{
  "vocab_size": 8192,
  "init_std_o": 0.0315,
  "schedule": "wsd",
  "batch_tokens": 131072
}
MLP neurons of a small language model. Each row is named by its layer, matrix (down: output weights) and neuron, and shows model dimensions 0-127. Each number is 128 + 24 x the weight over its row's rms, rounded and kept within 0 to 255. Numbers have three digits each. A neuron's up and down rows have the sign that makes its largest values positive.
A block is one neuron, or neurons of one layer that tend to fire together. After each block is what it responds to, as a language model described it from the Wikipedia text at the highest values.

L7.down41:123105112120120141134156154127120147133133126123126121152128091137110134114118155135128128107153114138138124126129100118126108104108130132110130136128114111111135139117118129153126137127129124131135116118114113115120124135147109136143122142123103108135125126119121109148106125134132126119145124116159121139123153135136147125125143140140117124099106115096116177108124132117124121116115
L7.down55:133113085121139143135139155182108150182111120127137160129126134160126129124088147102160170122111146127107145127145091141095115146131067159124149159142133126113109110141125151166127125097129123142144111131083110134128120167163083157142098110137140130095088130120098144125136116145106118110113125155120115127160130124132128101144133151156119161123146138121132155138135121130142132120132
L7.down222:153118118109121102098147142160088142136135142127115151123116141139147125123124101122120176124133156095114100139112088139157145123123120139157149104144111128127149148126134121130137136106124135134107119117125148121148128141130116143156142127145111128140082130112142106160154132120093117138122135140147126141116112152135132114142129141137129120139125093136123150118117175131090122136119
L7.down329:128124140133134163136108161125108127161143145092139118129102092098108146108111158133123106098117097155160139158131140151145112143089121134133123157137117118142135094130104144166179157124128131120116157145149091149109099103120076121144145163096116105150124137174111124148092104144163141140163169112111099114125137124143132148133131118110141116119134116230121161142143128120071135155121
L7.down416:172082162123145125122116128116116146108123165114119112122127099119124169074094160120139134126154150115086118161117130182115147114130137092155144129144135147133144143140150107137140130119116094136089126081119131137093153122121130133156117115135159087132122156098101133179101092145116119096140153119152144130110129118125155071153128174122138133110153163102119123143106100132119124144163
L7.down472:126116128133128117119144133175100114117100115111141129138135114115108121122118124096129146135138132123113118138108083107120134102134100107125135129112131122119116131145128133158138135141121143116126152120140161137149120130146124143140119105144134134150099128121129092147126130119100129131139114116142110135143134131103120130130127105115118139099123136126119135150127115143137147125142
L7.down475:148099109144103131146159131136115133146127154114113101122118121142155139135132151134117131154147129109123122133133099121121141122120130125112167119161134132116130140123135135125118140130143139121126116114130138124131142136133131126130123150133137131119126131131141113149119128145137108145110111143159118129118112132127119137148135121110122108121145121115111152133113140120124144139158
L7.down479:127123151128135129130159151140129139099121118131146131133145153131146151113120128099132116129148114101103131129129082115135121141120104117111127152173141104127134132131126129113126116151120119103158122139078161131138123155131127109102129140158165130135095128117149100128124098156127135135139139127129107130134117097141147125104141103126131126128151160156121133126094112151136118130119
Description: The first = of a wiki section heading right after a blank line, ending prose or a table (e.g. ==Current squad, == Results); also line breaks before new paragraphs or table rows.

L9.down149:148119138112099153114159146153116155118127149117134130126117136143130140122113140141117118142108140101117118127157110157111147102127081104103146116114150126108128144121139115140137161158182155122111131117116123173116114139118117148130129135135122127145080151118145111154150124131111139114112140124150080149131101138120104152153141138120131099129160140110109147132102155141154134107137
L9.down527:148130125104134115113140137145140158127101128091118146144106134147172126147141151139156121099126101098102140127138132113110135118117101180109121121112102102092139114119159141158142152118135110156130122104087165121121108123146099143088097113143115133129097164133129116121103096147134131113149147102122125089137149161116092103128136117108128138103137110081112160135103135134150138092106
Description: The first = of a wiki section heading right after a blank line, such as ==Career== or ===Tournament; more weakly, paragraph-ending periods and blank-line breaks.

L7.down139:142165132134148146154115145091147103143147111159088120100150158186096128170094116134101118158166161106133128161123107138108122127173081181135114109128129078139141108138103121117166125173106163125125113057145144166120129130146111146143101163108119182128146079102121151129108129128124103136133159106131121138145112168073146143100110119115118100112140138126098112126146143138128115142137
L7.down204:110135130142095169093123119169135118112139100137154132100161130130130153081129144154101094134161098131110139144139128106121115165129113117177162132175105088139112164107120119107135093136127150137131143121100144124146135127135129137146114094119131131118109129109123146137161131142113125156160146106131155124141108128147139108147202134120100164088112091128161129118076148138151153072139
L7.down281:126154165141105136148113104094139098152097108163136105113107136166089118144108143072105108097094108097142124112161206146165088126084130170110081146138105148191107119136166138121112116107143157096157119101116134160115076119113201104117128135101143112112149107149117132137135154120118091086163130141120116095127138165114088126122139168102142153090135127140091118099155100101127135126146
L7.down341:174116142121105149131134157114093160121100120077153148143105103125085116122107139136148083115133130149134147138110137124112165136098121137118137155122141100072121125117110091117097161177137082093128122143109131131127169100115150152080167138152166125123113113126126159135137134096158151125121138098115144146158118128141099175166136179094128159144122127155123123114114142126134099109095
L7.down377:136101128153110162136151119087140145140129129143102137083106078095132115155133149168114122149099077139095121110183116153140178104160162133142102094127143138142145187184131134155129120145138113143128137117093158123157166123133135086115137155146116142110129129121148144144109109118130109124137068108127123077122136092108116115143137143115144143099118161082121107088131162156168139099104
L7.down410:206157154169089155141110140138095135095107128110107143112079128130136112179125124112122144162143104147094144118110163166104146157105119106134136126082146134120116130123112095100163115067116125156080094138150155143077161113109094110106136128150168130115137126111108161130127139127123159105133177127090133135090135094094105089149113128175110117103137076138125136130157104119113153133121
L7.down661:148164117115126123083146120127152114141120089147124093128155166121108117176130168139113101144166113125110163157094117097079089107080103125121094064162130106137122142124142082106148145117080154103084130132094114154157125148123135113142104110112147122121145132107147139129146138089147151107118089146154122097132116078139125134084145131121166143117110134129131116123134118117191119083147
L7.down680:169112101167121164100145079123082144111091138125108141157173132160111140171102148131148166122165054102117120090125130100118103120081133143140121061168137123113105152138117143137149159124088126092121138136102172119155139136123121124119137145130132144135127145130151136097109138158155137129158142140116137124135111148137125106141139112123095155100148112136136142146125125133164179122156
Description: Final digit pieces of numbers, often after a decimal point in tables (48.8, 18.9, 5,855), plus "of" after quantity words like "a number of".

L7.down10:096155154112125150109153130133154145125135128173161123146150150159122089153098150142118158167120127121105103113129159135076152148153129114095162135146102098140126103124116171125136111103145127163155149144102119117112108118167152152119127148187157084094109115101128091098123151150101140087108107137102120127142152148133139132135125143095122125116131138148109108136150090126145129153124
L7.down76:093078092151137131149136128127110133116117104109154104133092134077122112137109110118131129133161128175123137153150117134136104144140118113143117119123118120134072144097107144092127136104115135153133119078147118141123117128108119159117132120151124115086121127100129157124153149160104120137111097112131115157144083115132149162146113146129136113112120097123131139197103116131138153157112
L7.down162:084146087183112113118124156141148140105118122157121147090140152136109144170122142112134126131128110139087136126141153156103157136150168124144157113134133126163135113109101131130110181130161134173125123107125120144132132100163079155091136112182148096130119108098096121119115100171160112128183136116123131122119178109119075128115138128157142153158115140121140115156126095133147117159145
L7.down202:145136154125082141099163130123144157153124117144096130121139124127062153103084155119144131157114100132079142140118131130153142136092113129170159110126097151097092127172105127171143135135101128104104165131119140086129104142118157128156103109108157197164097096166157123122094141070116093129151098166125145134096149171151133094144098120140115091115116147107140181136111085090115172117112
L7.down208:119136148102127104090179106124130135120109173147107085113107178153119144142109147153115138147133104148139131117136112121143151115139136137063138123120123128127133171110106108136158165097126115142129118104150108111115119123109139133121170092136120156127136150150092122124131148107162142101130141121154133133115146108141156128122115097127127141145131092124091117133158152159118149117146
L7.down344:145127115132082079134154135110113139147141120121108131120093109128105117122104140105108154150153117146140117096114101133100131150127107114135161152127145158125088092086128152094140161116130162177146117136155131097103176146112123130138121145146127187150123092119141145115096130160132113156126132147110145138179101152120148167131103153136142113141092138143136157148124136190084115159139
L7.down635:117119145135092118087121120133086161096107139176173105107103122136162129115105117124173112118126130150114130111117119138160110111119164165111160134089117132096085144133148122093129121116101172164103109149150087186165145115108125147196129116146125141157119182117121112102131104138130070120128125134120146115141107169092143139088128144141142168128112143127163126155204129129109129174129
L7.down682:147151140136125158134122144082119135152132110144129123154163108142153107143112125145132124140128096118155118135157125157133135077153124140144158126121137116109145134121125131113169096103084161168107155165126127167176130119098123152156128155144139166139157113123145181086168143163120145119125142140102141182127126130092134155094115148164187129120107150111127103080140152150090182156072
Description: Final pieces completing plural nouns, often split words (arr-ays, proced-ures, protoc-ols, facilities, locations), plus occasional years after "in" (in 2005).

L9.down88:143137094116081110111134124126112147121157166112124117119148127139170103156093136147139126100122140177145169144127165155123140117132125162145156160128132149163156099114075155151104135119109168158120124092141164137114105100117126152122110145137120142115116123114110153129115206145154162142145116154124134147173129144156169153180141131168125150123149085099078116126127107155093162127143
L9.down342:134119109150129123123139145165148142151120152167140144122125081156079097116154139150139176115136115115156163146084174144159110143101109083145103125095171112142151095134151115164132116105135195101148111149163154130172112142110121155126138139172112180154136099131118140117116136149148135106111160161141126100106118118134109141137121121100131116127114165160126108126153140146101122112135
Description: Plural noun tokens or suffixes after numbers or quantifiers like other, certain, several, e.g. strikeouts, goals, churches, locations; also LaTeX backslashes.

L8.down170:183118122118139138078170153131109118159119165125113112131113157114116116148125116151128158184126140143121138116140123086172155123119146121119105159150108105116159140095142127116122188133131103105122127147131157089144163112192079125104083139132136130117106165142130162113107157117132125118107115152078141105142164113141122124129094113158105104137114132120134144171111162179105152129171
L8.down231:150157117087084121126133133102084147113137166096103120115122159105097109131081134123095107107140149141152163135126180096151121139119117138094104145139165096133150140118143148117118121134159164122124131103126159096188149149127101113114125183121118124127117121131125138113117140164105104101122095111117145117126166156095089149149172129137101104116156127099115087118137146100138115098108
L8.down270:133103152116138099125150150135108136113132190109183137174138108148099073108125146108099136128118147150128128070118138090123159116147128084130124126138115135120128138109091114134124148147127132135138169128112176097120137129146126139108153154104115085150103156136107127147118121136117079126149157091171101142115116134122132160144165133174148187131142157162109113074105162121129103070104
L8.down345:149146117103134113129127109160102127164135098123128164114113160139131079141098144093148129127134065137137082109129158089175130157101129107113107113133150107122097115197107150114070104112151105186132129120174119135097139129094086147112116120115116129109146116129181150081097121162108103107106118126130071162100101149174128136142144136138075110123130153162109114143116136153140142112069
Description: Quantity words such as many, more, several, all and numbers, plus "of" after "thousands" or "a number", and sentence-opening Moreover.

L8.down21:175134074108129111120156136112124152103124148096110108102116093141108106147132128169101133127081102143133137126141140181143149139106111127126127109127132144154143103123151147158153158104103189139107138136141108110150154105123147147130162139101104146113141125154156143098131161157126126067156088175172088153125127098112110153160130176129151150129099129137123150139148131163139155146120
L8.down203:182092116092155107129087139067105134100132139128134112166128117155088182141098125116107122105118142120131126133165073111130124131160142130122116123097104090129115130127111165178121110145100125123144124133083142130150122159140085139120142124134144133126118118131104138103149141126135133155113132141177152084107183108106116139173148105098087110123121108125097105121130118108146145133112
L8.down269:096175128133104149079161172147147093134120159081145132117104088105119101103145085088104128086135092103111155131147119114079138183134107093136102130133139119120138122083141086135126121122157134111138111106133118160152123107139101156113150157142139169091140115115133153129131112120118158082109148114147148110117094102109141102101144138128155109161165122103141143155117136130156162102109
L8.down588:143113124144116142066124134095148105122169124101135136147124107137136075148107130125096120114134123129125136097123163113101136128135099090101121112140061138151117141156089144139097126173110131128123129146122129093172100093188088109179125138086132123111150112120126092090121101165105168182133141134106102158157138158104102118114165158097149110086134132140097127092156159129095134158139
Description: Final pieces that complete abstract or plural nouns in expository text, often before of, such as mechanism-s, divers-ity, approximat-ions, process-ing.

L9.down218:153104077150072108121150100147095129148138082119120155101145131119114146141112134129081134112116172127108153165131134134151154095127139117113126062120110120129120107152106126124127148123098078152139132153132084106147140166140101144099146094141087150113134138112096141092106124130138150136132146130155119139125135157177102108144153130112115071102165150110127118118118171113140136183115
L9.down577:127100097082108147143115164099107144101122099109100090114120121077097113138106145118149107150120132130142162134130185131148118124121139108115103114116120103152143132194129105121095126133110116084141093121135103108160143126164115101107136145158125134144147118107095161129062162124117145078108121126110115108104107148157122145139157154105103141152148119170117134156125174117155151117085
Description: Number words and numerals giving a count or amount before a noun, often after "about", "over", "of", such as 70, three, several.